MLP neurons of a small language model. Each row is named by its layer, matrix (gate and up: input weights) and neuron, and shows model dimensions 0-159. Each number is 500 + 40 x the weight over its row's rms, rounded and kept within 0 to 999. Numbers have three digits each. A neuron's up and down rows have the sign that makes its largest values positive.
After each neuron's rows, "fires on" lists the tokens most often at its 100 highest values on Wikipedia text that the model never trained on. A number after a token or word is its count.

L5.gate185:429434492499497517572454472463386461507512511486441518517542471507516456524491547558474534460505473477516484504559487433494504512531508588489522490467422503516524469500424504461518516484490432493546480536530513477523402477422530480483507476533537540493537522491582486444522548478490491576528448554447444515495515467439478519547552460453535481524551553487563524520554497503542460456501512438526532517477535515448430562505454513544490569452494608435508426578469531480493524528474519
L5.up185:492489504519471545585467534451452450511513510463472573457473574473483526420430490439591480557482453557516462611512465479516419466522499463534440534531516429533466518485442541542454491494528504458501452529477526463477474492528530501589511522549504530488513494516469551558524528467455473513459529512539544510590563499554502482481510466495511545430515500553514585491470501529573510556472477462460536482513444485498530408435520554476487454488480468497476521543451449511480468565449458
fires on: "ch" 77, "ther" 7, "y" 5

L7.gate195:478430547487558529514519494497438427451465494528486485528527543497477481518464544557545571516412585510463458533515483512456473474539499537474486523457500561469435524448492463473514539503534531473544524516494443483490442522491483464584454408592490618535521503479526582503522556460504511553475510514494432467550573507469523493525451489490498411511470465543483538539453540554507554468555509495459511460505566439461506480488471493507461546487474474482508472503551466443436446479416450
L7.up195:445447544528449516458471508562448466473481534476506457541513484501501521466530470462500559481474488511466508483507532440539515504542468548417497434525532482462494486469531457473526577477548568608492530554425542493449492505463539599471483530483567425428458496511433510560477513482407533499469521477527493433505509506478471471403522548462377478505528487462481474518506520530558419534509540561525484508549492519529512547517432495466486545575485505514448518464550512450472518538515512
fires on: "em" 27, "al" 23, "ex" 22, "or" 12, "am" 9, "m" 4

L5.gate420:397467534517489492519552482506464439402450485506426554535415512481552529475429536515569512542488445610484447536553489517557476452473504542476513525481531485521534520503518466470535586494541464503528525519484487522496511496461460425467470476490544427541460482481500440458533486520560466460434479453447497508484456532537565447486471476499519485477457512524535512429546528581538523477472564467396454529525515482476563503515476484483517515432507460431500578482452536497468510516452522
L5.up420:549503533423545601454473501482529505544532557522414509476465522471492513492466474495520457495461470505517553508510484534558483443545497419528473520559507516515425397524502538515495523521515553541474509514571504478507462576497458524499502520516547491525506483546529445435536483541544556527498515487519516558512582500462518451492422472504474506509472449477474402454530556462531514548509462516528566514472466502508550474459577521489466535556552467480429537412617470525485510439564500
fires on: "ri" 18, "iv" 13, "all" 9, "our" 8, "ur" 7, "ap" 6

L7.gate575:530530439421476490475495547503507506531492553579460476579476455522544542524571509500470453474496475470537432530479505463533576541396514442515444448560493489481534489485448520525514490488519484483448451545503508493541465533506517535453534544492554491549460462461442465439481453459523508523577452524469443516482526477575499556532537529579522489514547484525431456471549560445474549488453549641500500471539543467510470446543483516449472515519503527510467499485505509461433473451559450
L7.up575:537500534430462508404504557505516526497503590556512542454496537488534531521480437501520504484543458505499496483480489558460527548478528480505515450562453445535500506468524467559492524494551472470491469470537482462508493553493577488470540513543551473452452465543476444499522548434486526518423448522475507577550429455464461518433553543446505609533561541472454527516572488501482505494428479484507578455488509587516518392531475568456503479499449516467470518478507457517478557528552444
fires on: "er" 17, "el" 17, "g" 15, "it" 12, "or" 6

L2.gate319:460512538534514498490580533492481484523550477384493474536571461477585557459472533541552538470473591461490463480481480505463423502486501507551540505491456451484526417431522527537531502528521482501479498574451507528530500514524497439452509515507499487499477483499510493507498510486453508499629413484487597456444508463471564408461524532493516471468412459483456456479502455456577497453481469457486497492465502504473517520557455479475557504548502501524504459503564503432527496488609465
L2.up319:438521522493524521500496433492505515557423548500516520524554522490502505466497585520476449505485520490482510572462556566490506493475442483450550567568595548504524514424493487437515467469550397410503438495480499481517522522527467416505549488438494538517509537522450518551588518546580513527549507443527491506544562479504507540460508504493517513444501480518559518511453541514502523458497544544534536460528536567496512514492373501572500515486562478487504567563477485446561527508540517
fires on: "in " 27, "ter " 22, "er " 21, "age " 18, "on " 7

L4.gate382:502489483563536495496490505505613480483488492472555537489467471563484487496468421471565576481506476419498562570494499524397556535510453504539506478485476474483518553428468508488512494531523501493518470523548572525557568582552506515491592552576546500483447449510480531515494588543548507521450527483461424480521454500467417521494489557586535462448482469481453504484509471518512497483488578458570469447502449443552475523473405478515490520463502491543471498479483501468481465471519465
L4.up382:441427516547540489463513512619535502453535450565507486478546514528530477518539508417463473539478539476496501459548485434531602534562509494547509536507479478503508494505489556500524478505558503453576501402491509523471554475479539535454531531541426522484466405565534540507490552465425492529488522527603493511544537461435482566508478462444498451472500543485495530501546535485461528462531513474583507495451515461525551554449558509456440471496476445518549492533553524549493491528464475
fires on: "in" 54, "en" 8, "ol" 7, "as" 5, "er" 5

L5.gate549:446500488562496518444561429486498424462471469453477419510537551480508493526546511497564475540517602502506517500510574455475508422518561507463507549472488418537494512470525452447489527483487452527573514523438495460581519521434517468539472472558432549507536508510551552482530640482532484583528502496451525529542503497497513501470534476534512451537476512489521559497523535501509556484567540399489522487440499531455518555492537486521487484432504522461506494523581525497474447517433525
L5.up549:499451521433511465495497550493506571570473398520505490562472483513514610484479476510450523525469507487481547532437511541513443493542478483496513490496507538490566517485497476497531551516550547567467476494412498531453527500527498561530481550503479536488554470496491551531459461486557497529458473519508470516482583502506395501432441485525453503490490580542578424483499477551460558408525447526449545525532513480465472527489445466503411498470530526501465516563481528472469572470441406
fires on: "m" 87, "bo" 6, "ev" 4

L8.gate375:499521457470468510498496560532528486439519544466506491455558450507457553446507545556493496507467467498498500453483542407536547471482506488466483556488492496515554528391496509483494491550503588504482519548443344452487490472452528479481445529473516595495515535451506495439495529483481451494533465502602507583436519503452421463473522471505505514527513449498462566526572467541576488509479454551466444510550472528470506540592556502469460506543502513559540505550511514529464501519503483
L8.up375:575498386508508501476450530452520493457517481559460469419520498562480471478578469511465443525471531475520546502444586511549560468533510437534475414483532509601467428500531522545513452543551543533537508492560541461492558541498467538496490530468585513527494523475482544536500510510500513476515526481517420462555430493489518453451512488459437525525479468470437512491491524555458500507494540491493611489473534522485485554432577432461485466487420446503459467515517547481511471508466496
fires on: "and" 19, "fic" 16, "sup" 15, "own" 10, "f" 10

L4.gate477:485566570423513462520518510504504519530478474504464522527433491506516488535521499568525517464509459499471517431457486485550521465511479465500439441596549561600476482452489479551499415524505553485495467492509485524390462598486468516467513561507524522507554514513469523494535443457528532510426447509423485504549509524433515563517490533540561481455491433550441447502546558465483496566514556556493514483538510498521496399456476491519449512515542522477498515482493528579485517448595499
L4.up477:529577488508571511496495484530499516496521580473457499472491474428543502520445498518516523499504559439474510468498478598521495502447525578506518549511536515494525464483509449411519529520460461420450494510475489466481476533526449468518539464514490530488488493539494507509577455427496452529572457531478499479579518430532466499473514582539572522506533478497491517500523461519498466519522471509493661497557465449551492495519536486529526522559473407505393540539532509501530535391494459
fires on: "\n\n" 26, "ar" 12, "u" 11, "g" 10, "ly" 8, "or" 5

L4.gate557:514515417478506468482445395573445499507546438506506465525583492522456498491589461555478499495487673493502474451441498502528541511531576489510520507478523582507439457402484461549491481482486507463580511479476503527550486492515548487527498470488505486542488476560491484532453486519516468519464480516522544445474551482502419496524502545495408528524550544510496493578539531447511510522451499516496456521469530527532527541536447492500448583523460499433536582529520543518471505488502489
L4.up557:512448451436495452526467500476436564442521487449532592531537529463533494555534545496445468535536537457507474473466514537535486481508527495512485508512450561524528584512470445502546506484585539468547502452506463528497570514466486453488543459486493524484434431445553529537446472511456460531495505529518486495523485508443469542467465442485547477490575524443509438604542482424522518493447498509579452491490547511500482474478481484519482441561577582428427554462510443518553526496562485
fires on: "k" 15, "e" 12, "z" 10, "it" 10, "age " 7

L5.gate386:460454455507544523518475477514440478513553509472510486451530500549507503497499485550473533468481512512502492510504576474565469502438513521485486490444474535469492629474477492448457549445564524508549488469469515550512532466469545426526392468540550492553537461488590433454503549462530509450488497454537567513434573472507469533450612470478538508507505472448480601498488488513484547478481530457466541419444494600439506546512488489478485540509467538453484537479529547509479520543439494
L5.up386:529476547434578475480498413513480463485472450493491467432505505497463534435456503483525484536506478513518550466505515486489505459573494463454439467479474490539555489458475426501521537510537479455581490454481496455461512503463509478560539466507508522418560550563541506488483529512450581536422479535536433483450482434531443449537428480433488501456518497436502518495569424471491537506532507536513526400489459444467430496459388551566476488523500492511464460570531523469504461490508466
fires on: "m" 35, "ard" 29, "res" 20, "om" 6, "ul" 6

L2.gate487:541490485568566510502523471518536500466576515488479555584540541532470468549512478459496463550510493449510497606435494481411573445446454572518544567470520468491496514468487573467488477594509567496513476501488467505427445474481530463539405472520528490447546502538534558506489433528490545546501520456546499467491520457421464533501485567476538411458494500494550531534539435496501533538549572520503484496529448508432457455505501505455529490538513550447567517503527527496496492495447522
L2.up487:527498513550501554504385477516491523464483539503492516514515502535468412541561509492547438526531492428524534452545440445488549463510460470500478444463553480444455514499550471475501545564475550510456494464513504568461464495475416485465587468509481533535488534499450515575482515502493551559418468527505513539544497501464587599483495492499456578489473436492565491574460567467477483520482535504525526487603501489497475418441498494478538530506565496474426524489481517493451524468444487
fires on: "In" 56, " " 7, "8 " 7, "7 " 4, "1 " 4

L7.gate219:542537454499503570495490482514536437459511552498551489542524481515468472507438517462492568468517515479492574439527548463469530471514543577419460515559562478488515523498490467439501488495526437492497457543491497478536497501551520447555522542574549508505529514454509553502510440523479486434530461470492475528489457533494554491421502492486525548517459458565429528465535564487578531492500502507571512454502523509513483486614393544470581548486516536457482485512546466421587460475510409
L7.up219:495378489497454562485516547472505489507557515469463527530588462519446466502486476486590514543520500584464485448496543479460469490525505523436484520517495476512503513512485472473474526489421536527571520452476445544490543411489487499569477498484554525522490517496457540524492541461521479476488539538503512483439443513442508485507502443516552506508429462581496460435523499493466553434512389518508504522482503514554455515487499501516510605592467559593493492525482467545510529599470428
fires on: "de" 20, "le" 20, "th" 15, "==" 10

L5.gate41:460488467552458537524516526474485494455444463557455530457495518449478511522465490513568527503510467523436482492575530462555481450473479528510453436492435495515546521517475441497532520506452499448538502433565455517508518510496443467485447566532542416500472501493560433476466388491537589463415557510513527485583576491528494516467514537537478466439526491458461467511547590567531542511504529555416546436567547498494497483589490498468483489472518511527480541438530485474450492479511488
L5.up41:490494536476494563498447482524498514600461486456466526502497499456555588488550496526515547562531559542518465528547539461549538539552514540518523497466565495486497450503485480538503592494432546524410541542530465526509523502546505506533498504423543494528526476499512473492422471555464500484493515468445428538468480592482586497392575537507630494512444530464492448500491471461452463562460569516483495511459532514500487529475486505548550464456515478476494518443536516469442504441484528
fires on: "at" 37, "ri" 14, "i" 11, "f" 6, "arg" 5, "all" 5

L5.gate180:497558474531490417482478434541466498458590481526481501527486479498495491516595520584480473467470517460533573518552531495487513504519521442468467464469528565523495460508516427575511469519442508475471473489449520448528437500465526429567507430464496533544429523506454568501497494549562462488549461456478513504477548458506488496518582498541488526580492530487508533442505510518477481512520507454554526433516578443494470532485497488418490509463453510514522560511582581580544411460467479
L5.up180:473466555451569552494468518463536501471417408442513453506537539518517476525511498493478482531474529549504496487476508533574425516504575486493474550471479481476500525512526491474513479510473385532544522519446548425503534519565558475544524435522562486490536481510528412505466580567517504452520470494459490511463532520543542482517458448498479475422444506427543467550552560534490538563482503514482540513447483568470538525487605522476461496539481454553428493571491547482445503464534531
fires on: "est" 26, "ain" 15, "en" 13, "ist" 10, "ic" 6

L8.gate78:549492465380403560558472466500502467452496543552516392490504516528502525466432491477507474499535493474404507420500477513470496460533414500507519583571524476471513516508483522508595500505458541522489626513444477487482516520560457508478561468495476499511523467470521489375501448516483535495502527544498500543431512525509544558464417535501498494518523475573506497506500532462538527466549483508496523500464578519477456493507490483510474518523521503553499501521456483441524419449532439
L8.up78:546501522476442421597483450512515535563420476520489458504468503537492460464536532504490459568548443502503518466506495528475420563495440517515440528466513407439500442569569479499560543532445446533471505542493509514493512522545467479435529472393472431491492455466506470458560479563577510553550481495530455487437513467516528525498466566504455487461496511560587458447506445538499454551466485423535541538425501531451515492485482464496467469556471479495490464506473512491518489476520471
fires on: "tim" 28, "li" 14, "it" 10, "ation " 8, "ec" 7, "um" 7

L4.gate94:470509486443441499552556526513430510446443503457469536476513568506505495445476478479530498462473548509470485458521492546521484486412513485623454529515468505474551485530488488566522518449453473498460490501457528503455535504428509485460450456545502533474485522552448444504430446500569479479478506444455526494557440452536569501473510550463495460544516431503508518484577565486555514429378512542514426493467514518491513374547516510484504488466575485472545527474531536511476477512519445
L4.up94:430465548475536526494461526551517472558467473493490477413359513477528506498466501545509490494501501432486577464494492522531468516526470469456568497484500482517471485580494455458479518472499500441565517482444605441552469508518474553448477523450489473500518429514504490519529473552534592454495445479527518470509543481534507482398484514491471456523544554540542477432461526581455506564494515439474502521459557553488526487451474486484479485510481456456476510508456545578518477397442469
fires on: "ic" 18, "iv" 14, "a" 13, "ent" 11, "our" 9, "tic" 9

L8.gate226:525522503531511465545505498442415495499510436594462494486468639501508504450560452501523547487535466596482488544481540489519542498400507512517562376532454526516501483516465516504551539478549481553533465500480534505593541501485544492535451570563522516529478476482486477471495544515475515484477471558408456509518594439519474521531488477448461446465506604531523497528523518430485483517473566456472500482511487542543477514472467484498503603515484523477465514508446516500474482510497495
L8.up226:528432474549468534571508571448495479507432390491533480511479580569478502467442497524545507499482513545529461478436506493558514488454574488554558416511531523493440529532511587510494470524558519516565483538505520490459506480520520495493418553479452437458499489502496469484523499444474473509529476558491478447549534485526547493476463525496501426487519565477491486570510450491519415547455468522520426533500510549506427391421532488512499451494478449466496550448438547504455517511530475
fires on: "p" 44, "ch" 12, "the " 6, "x" 5, "th" 4, "y" 4

L7.gate504:466530418491461510500507492475467452541490520495400533528421519517515435576504568486449493437460470484497545498457539464513492501438459541401489487579449518477491487485515516479456471457525502438497506440437481446526481504462403483476458572537506561515549475460502539518567470536475490511561529452509522483565532470503442541518505465522538512510474450579523500473496537539428512453522508584550537505503459462452476586487462504523458546440539445443493524530491450558506498424538464
L7.up504:443461494488558442487486477491575518525483443511489515502508494524506549486536460436506509535473480468519501519470473518526502460521509474552548523522505501554529421496504478534479497469562446465567532602556515470518620454518478466546611544529560513516459454560514492462477444440480424408429534463549502507459495570503522469435444536539485504522553458529462541545523592450535458490467487528443509544474461520489550486606508490489518487488477449483577498487489483510498553468537478
fires on: "\"" 98

L5.gate295:500433525485464543532523501515536473476526504524543493419493525449525520576441498499562552410566552472514415493508485492477500510503538588514453515513500475506545569493505488486486479460505507401468540516531522532501494550478496485448426564506474530559511449463543424474474394438401503503513446482521489464478469505474537473515495513500508537464462464573453497489559450502550525500503492536523451518524464507532521443603439486466538425480432509495475505493477504487406465546497409
L5.up295:417493496501429524527471448544559480527532572520465539570527474504569484467456594451461521524467532456501496460547584446509536532498493517600474480458534463591458493505439585541481517509562516476553480542464518517496598505485438437529507458548563511550546515505446523486489491439497506469567494484513506520422478512539534517484516497583441492453452501437470495502482541482521494494567534524500542486472556533468510434406542473531462489508489494519443470484454457523468483504478546
fires on: "bu" 14, "ad" 14, "pl" 13, "ag" 9, "j" 7, "\"" 6

L2.gate447:420556526519529508462446515484511487448539480482484512492491477472480386534486473448539508589520406584506488440467541519482493495469456501496488439479519458464507564485467505511519568575513474498439544503446514487495516496473409446434533578493515479485529464485520568519525459515513509428481516480545474507451499495436498499505605594530475500513552499483524467544508592481465529576436426519482409523534528488524405465494446525457528548523512539496499520451519501533501526526516493
L2.up447:486476549573528498532465501452494505485505585533486462541481577497514508477597469501526475479429468490501521509526483467520466468523434494395554530496552436571540523511509512477490493490458416498549512441467459554488408473505512513465539487489469525457542498550507556492504550515544454478493492532460469592512467556577517603508467525482528545516472502455472536436465514487484595546480474444474563510428527435530516488515514478546491531510511493475562593487518454506595493472529462
fires on: "an " 39, "its " 20, "were " 12, "tions " 7

L7.gate201:443569523495515541490441457521505480473479515493448518509523488451456460534403496466468488517456475504518456483517518527453511496413460439525442478534471438443524481436518486522559556423529540575521526507411445542449508556487465497440547506488461488554498465524505572460479491501568514459511509540472496540453565489475539485471551551490561410433514441465547489503491486467513553515541562463508552459471455540490461466505478455416528496490554540479453452523505593565496470438482468
L7.up201:581513434506583508402508496458574580485499508534440515553485542562508503517476475518504444491481489398459456533551566541548481531460508532584482515536584495594487512484443500510483525531546495507530559500537522513530449497486531502465493577487469514522478463516560479433516481465481535483468481556593481522473595502560513495510527574488477532489455505573473471460507518499526480436458440513512469491519488493530435454563479507520495481469467522526512534436508543565446524415513466
fires on: "for" 16, "ast" 9, "ad" 9, "us" 8, "st" 8, "re" 8

L2.gate73:499465448472512420501465514505541483417503539590490459538549597513505456484430499521515490461486455476519558515529499416476461513492477570548519560474487524501511467473518535489592554501466516468520456492518389520473512481467558447526467522529492489544571463510609475442562535494561505513567531495503551522511535471475535448444501436497564452475499532467474551477452506444506456545523445543460542487491530487466529482474481499508552554490476503533445480617508533502509433530483547
L2.up73:533459482543517447580480505518512528478451504489434511509515484541506461485447500492519480491522430502508466490388498434531498554550457600520539504464523443516570564484559489498530490501472498477524520530532463536456487437523529505470499479495433415543465498497583514478507476441512509517594520490483551495645474452499546441470487460483529498520551565486466548445480518469515589558492436508557494515482476513459512447492481463550528487480489524536458477527556527598509498565434516
fires on: "had " 71, "ted " 6, "ep" 6, "ting " 6, "ed " 6

L8.gate206:455503461467541484500508551498498509506502543524493448511540574460530409479483480500474453512470520459491588484543464492478554514484542493596474506495436520531508538486503483494593531556532475534471541516526504438475503498559529439524468477483560467579512517419442499477476463505431605500490500525505492494482521495444476532508470451566528485522507504498484537517553545514573514478567509504504601470503606446485527409514395500482524530487464500542402531485523561520427471460475477
L8.up206:476502539505538481530521511472498572515472466554483494545502575460493481454513565475518473556456559441511538460446464480461555461549464527505460440406489530450536504468560474544529462602481475458558545491575485569566509451522514485526560398472526491523522490509497525523548473522439506520530571525525512543503475524516521553536501491534430516490517468427463514520483526510584519542524471450440494518501490478454422439470468462504500523517515531514479529469512583636443476495479529
fires on: "ed " 14, "f" 14, "an" 12, "g" 9, "u" 7, "ted " 6

L2.gate378:490602477556536497503448488567484490454530501463427520472554539470499465534579499520554548437503472529517547514513540501425444480429480511484502452531481490499453475521430440485521454491537567469447504485437503482534521498485530450482491493550529590496547474485560558487492526556517446527532548495510500521399492454422503451526547545517529472487503481547504559494523528470500559541563464495478525494548452535475438482488484443478562474565492583490423566532536447442506455534492570
L2.up378:456562516541512482500370507519477529458519519451498488568568519445497486530566464469543524484508476487508545452545543535398407492450502536470492438502491521497478532452435455400491478452496571501448489464464523498580497543482473523436526478529476526459504533536529508515542519590495486544584573495471486533452476479460432490516563532519533540500518450516502554512487594475530521489540491538498511480555481493462431462482457473452544542558556556506460513540483469453472525523498544
fires on: "5 " 15, "2 " 12, "7 " 12, "8 " 7, "3 " 7, "0 " 7

L7.gate236:561462484510571562451445415496453434411511493583539483464473560490456483503508568482470505499434523494525513511492497459479505462521539519422453450447427518484487507520495426529508455579518504497454506598490439519501505477500521518642532434511456575582525498533456509452564547540519517546488503495491522498415583478478556463462461519499456498492486480515543546447473538525500568516521497448473507455498505535440478483467518448471479532519457541505524513529505524493498469439503539
L7.up236:523555482574499540427538466470513604425497466530499510494485554503444587495563529469520472451538515513494537474473510514506462445449563527447438560483532453455510454469513469563513532456511442467509577474520481438560510443445535512564543493484529546489496570525465458487483417484477465495519502483505521450510510460514513516466460496467475521488488541506464476468532452435553458568513543458501537494482465589459574452512518521467482497575413495507531586494492469517401517483552477
fires on: "si" 29, "ot" 15, "ain" 11, "ri" 9, "ist" 8, "est" 7

L4.gate372:465497434547483590491532539514514474528505551466503499500550466513432489506525502507516562485514517480520373497560462450475513516500475537457540411501469454510553571479498503472444481487467462529511476512456364463545514505490614548496537430526516525560502442498525497466497464541505522470539531512600519450448532495581530496530471494547462473485475436540528485419471451437565540495461514522461512466425457486503491511513523497473532473501491502451532456474451553477560473533558463
L4.up372:573531443584531540526567538512501520478632497529486565531547525577498524499453500511483499536518469519525466539479553581436538495516555535457467497550552515525443462436431422531539484453489511455382483456479476574456466497522536466480452467521573579510562491493490457486508514474482539510560428479534463498452465557502494488526531486497465568488469512463511593551505500469472518484523494495479486524480490493477474468478468444430479496536463521512479511517521465464514502578547573
fires on: "le" 22, "ip" 13, "/ " 11, "f" 8, "over" 6, "t" 6

L7.gate339:505448417539478590547458492436391471533542572513493482493471518439485505506438510484472517505526509463539508521552511465485513471468517440469558475471465469543489555515560521494442468480478453481439498465488479515527516504414474466531485545639552493598512495486485580483532423487370481497510429468514521504484436560528574538427512503501465447546480484544523570527518485511481516468467529527520541523505465472475444452490527503555544486495475480485501503506516460473501520515492430
L7.up339:491506541519539565541503471515547499458555486542371507461513523602463603457472503462497498485466451504517510452476564513517510464536571496469556438507561536534455518493532490506517446491458425463509494490441493509451564517528430447527565513456575506549459493436489472485437410487564568432480505467522523453497437572495543487438448557506485527516539548509464452542507519488534542488524443511515479479431495537515508496488531495528537518484547520481546531458479490506512431502432536
fires on: "d" 55, "\"" 15, "le" 6

L7.gate149:493461520487540475509560509567503473439553578468525521469539469555522549531527509535476546507489499425489487458487529576497494473447482540473521535447490514502536485491500499408518544585536614478462466531487451487511548478483450514464438569557401547557490496487449553459549520556493521536488500440482619509423495512467509528487547539503512503531482533556484563477498518450509476484482544550551520485553550475478489463533478480413518528549542510433522536461524450429543480471525548
L7.up149:471424469510452468555505411473504498547476481476456403559545462511501539437472467493551442491505489485501477475548506490514439497526469514421399557504541500526497495411490560482504445420464469522571502556546447477457522458499467528520517514566470547464490451524504561486535533422504519526554521458480461486605506518473473449493447480513464479484530472460465446466496412534483467517534513494447493516468502499480461480421479465554577485554482484506454528489453478531514534594561514
fires on: "es" 31, "por" 12, "em" 11, "en" 8, "di" 7, "ou" 7

L5.gate403:511545454501536501526517536455462464420537536536520506499535477502515496549551475507531506457482474479480452517572527509481498508523489445432516489493505543499521436473485534447640527512509482550502491492466466425469497536560437487449444566468520472518482500497517487494514514554493514588551501416526423512515473539416377483504475475570536460517500483487539399439476454459497471528533542538472552489577488510510426540564430451518482516508470483519550527484482514480478473407557498
L5.up403:460451483489463523524495506480497508455478486485510563473496471461429492538582506543503496487503452493513465543491567493487465542452466477474510474552487433539477425488542536532480552511487385481564458566515404502444545456465552463479474478514464488519446538500552524518494457553497584566513574434568484466559543481496499482489452435524496472508508555471461459451490437495464472565459499431517449480522535508474471558535461481524524545615557503446480519510534478471469570509436446
fires on: "ers" 14, "oc" 10, "es" 8, "por" 7, "ud" 6, "r" 6

L5.gate617:469487475456543494411478488525454485486506525457473390530476564504469560522455476510470514467508486474507536491516545499557505478513538534438465571449503446469521539448489468555484508506516526561511442502423506495493514469470541503421481540533451523549675518537543512495491578462546504498466489526471491543477499567449536491494496565495522532507510519530535563491539574456519546453506541462410484464466424490480521494477504489507517506570535509470547522593492532508435426518467456
L5.up617:540503513566513398431502426597475503509536441486484482406523543491480530512525515564505495572487557488515560541530512528440517536436547456499545427457423498454503496547497434544544525575549410518502514481550545483547567485510497508510478469524561592505435555552451438489515531497500506500439446548497491494484504436466515472460474507514516443467546554509475534528535476501460489480528436417491495491505490502509519535505499457471433533474497508494517570518544554513460484505455574
fires on: "ic" 20, "o" 18, "om" 15, "os" 9, "i" 7, "m" 7

L4.gate570:530483461462444538460476474523470543436532409513589445471483481574445505557472533524468507481503508430531487512447489490442575491472468503601480476439465548529498519540507488552496455409543503499561540487541480533608529505515548516496436500496490495556487536567458480519536505522522448490519466536518591471473561418518488515555479550516499542564582582454459496526490467459482605534450519485537514511503464520513466564563476468521432532481509521467510501513509527495499473471509481
L4.up570:434480514459530525517440510518558515456475536554541513454520492537446499456465529437461522518547504528468455555524448490536459512510491475496424521501458415358462494478494544499506485462562554585529533481608445543518464454445502541493480496495480442512547515493592518505550478506494516486419501515515500423505520503476507513491514509501477412515452547443542554481511495516514520509552510492553471523520525457476492465452526527574484472535416574548485495529467478460530507433425421
fires on: "e" 68, "v" 17, "z" 6, "c" 4

L7.gate140:504481430404614543454540476521448502479502528574508453493497491514543463554470467524495493494516556468518437489494523534488556498463581516488530521522405453570557517521472512411523529450557503473429507488426461451542530471495470509466526577564485523540500462478498509494522510546493496501538516495452553563540561422541435581472544444522469489542530466489500505459485536503452507554573494581466562451489505512519545524490498464544537501490487475506505621489521519467546495522502516
L7.up140:531485439430508470457488526481484597494551452522482522535511527500504480552454456502504432431505531532570483488479514570500553514466523539534459516521466511486510570478518566514454502416487579536493500517489483478449533513476460530461544554476499479488461489475471505596516475521429518437545475446533530503443499437494489515434546520463527525546522492433539468506484462527471509481552445530471535454403444540459562478448540485520561406511515446536538504452420542580555534557518483
fires on: "\"" 15, "ter" 11, "on" 11, "en" 9, "th" 7, "es" 7

L7.gate629:452507551432553446501553539449526467461594472519451463523448479431545505521551545511550531498522434429541510479554497435515506453456459553544542437487444454539522500484465511481477457416475491530540551524544538481515472491518494478466525487566523466518445466506508544423473505454491444470555487512539441577420494447502481511507515481533472516467496505550487464443529458414572446518438525482549472445496480445478499512513470439530552459514499459506524529397452500497499408490509507
L7.up629:493503552532579512508478504537589511458501463523561469528548425473499450465516550492524572453539564488470475566433476417462476477476480537473469516493520500439462458501541452498525426471506512490545530530508552497525529491482499466458406588470492476504477459456421495476479533530445556476621474525500508540492486486493456499572528406524505490487538519540497469490521438496496471488499543429500497545473508462443592572428559486541475503608481512508493486536486491546507495483485558
fires on: "os" 13, "duc" 9, "i" 8, "6" 8, "v" 8, "bu" 7

L5.gate632:527428491436493519539470505466526493528410525465569533409443534500447538487535501457446523530472445486548479461527558483502444469505399424512485468602463467547439489414485516535518517557540448503474490562487470515498503496498553558477548508468484444514548409522501487525518582496514552449516415409460509503507543486487548540540526439508468521477459465585486481444503500404449452518510550510477490465505509538521524471503512492559447475452468444502497468486499488475533487488516482
L5.up632:473563500454520509513489526503522561438505479464444482553493430586510589444537461560478450458501499403540561514524493472533506462519506444556463561484472509455468453559507496505447455514502535479462506457417559488459488472524448496468480550424445515493506476459434541563488528504515522447572437522446411466452466475553522540473469429514501492557499497498488498478511522429505482466447544482437550423572420488469539512504491491539542467538451477485515509455489563507476470513526459
fires on: "all" 21, "f" 18, "h" 11, "et" 11, "y" 9, "ell" 7

L7.gate86:495586481542473497489449502552452518494502478454506469450600533539493469438513481483495520529472472539502552448483451440568508416442401460479472490511474462605460480520536398478478432506454500494580508486464475517421532519514519449530551450589496536511503449471517581485527518477528511508489484537476541519509487521435502441501542541536540561503436415495529509482433473541546506518515514501543502498534511490476568514476512475557517533552497520476533532517567474469438405501506468
L7.up86:530515501455455440526443460566450527504504516493530491527494513575567507529452447464468489553487539513511442562436448482454550503516473462484501443490462500552486566561540528514530507562553512521472515528484544470483535472554493529461534517521528488507446489506563530482409414488517508495553459470457517506471470524533521462475418498563409557522493481574538515443498520494496479433493515529526549493536511439471541458480427502524392468558458546427432603493541477486506492504456445
fires on: "j" 41, "l" 30, "s" 16, "m" 5

L5.gate9:381525539471509408504522450473494440511490526503502513485433539501540476541515501495451485460538476529516531465603462524509587488493472500440572450522495491448477449417501485503523592418473514555492537585515490490499495548453637518491520517491523455485454503515500477529483485524542474516459521521497459524400525464472512496549535447516495415462448471457489454508499464489515466485475483475555478485461466472495450486528479503422514545475499534466432565446546503555492473540524434
L5.up9:506518546501478556404480482510476555494521486569481484508437520520491522530480516549520529636576579522524464471540508513523518500433480499512574444508504455510475478483514514495516498442460511504566483559413499415545554479414540487499502616535460539482526610524477456476490493588497491496511495520567498551514478530502549502471565455485460459503507527500486542498476427503465495469556451555472605540479500523511484458492429473462434477535481457518504513529525495533476492480486544
fires on: "in" 13, "ir" 10, "i" 8, "re" 8, "st" 7, "v" 7

L5.gate253:464499490491509458556502525497500492461492545554508555505442532572502535538516484543499501489477489584474477489444451481452519448505532477459489551475496427505511459508409462515440478531546526540520473573490566441456425472571517549457513475485492519506510513457521588474507512497525515505556470492521524543516484391474523459601535504514527511424416457508531548483581576516522604527524565581500491491542519494465468404514557526524469510461474489477465500524494516554517496440562475
L5.up253:404487525490513569375503534452526446538607590527385488403515479470476471551521495500510520429539514496524473388478524521523532491468528532503495546472456457523493446531444524485502454550494562462475474493549478530518564482459532412510514492489498478546491562518504437482502555516503485496521524445538435538503487536453517532482505506487543538410567482498512497462477492434456511436497511487484612502457474495485489469524560546501495492525508447480507508536506459557499527501515491
fires on: "n" 20, "g" 14, "el" 12, "er" 10, "t" 7, "u" 7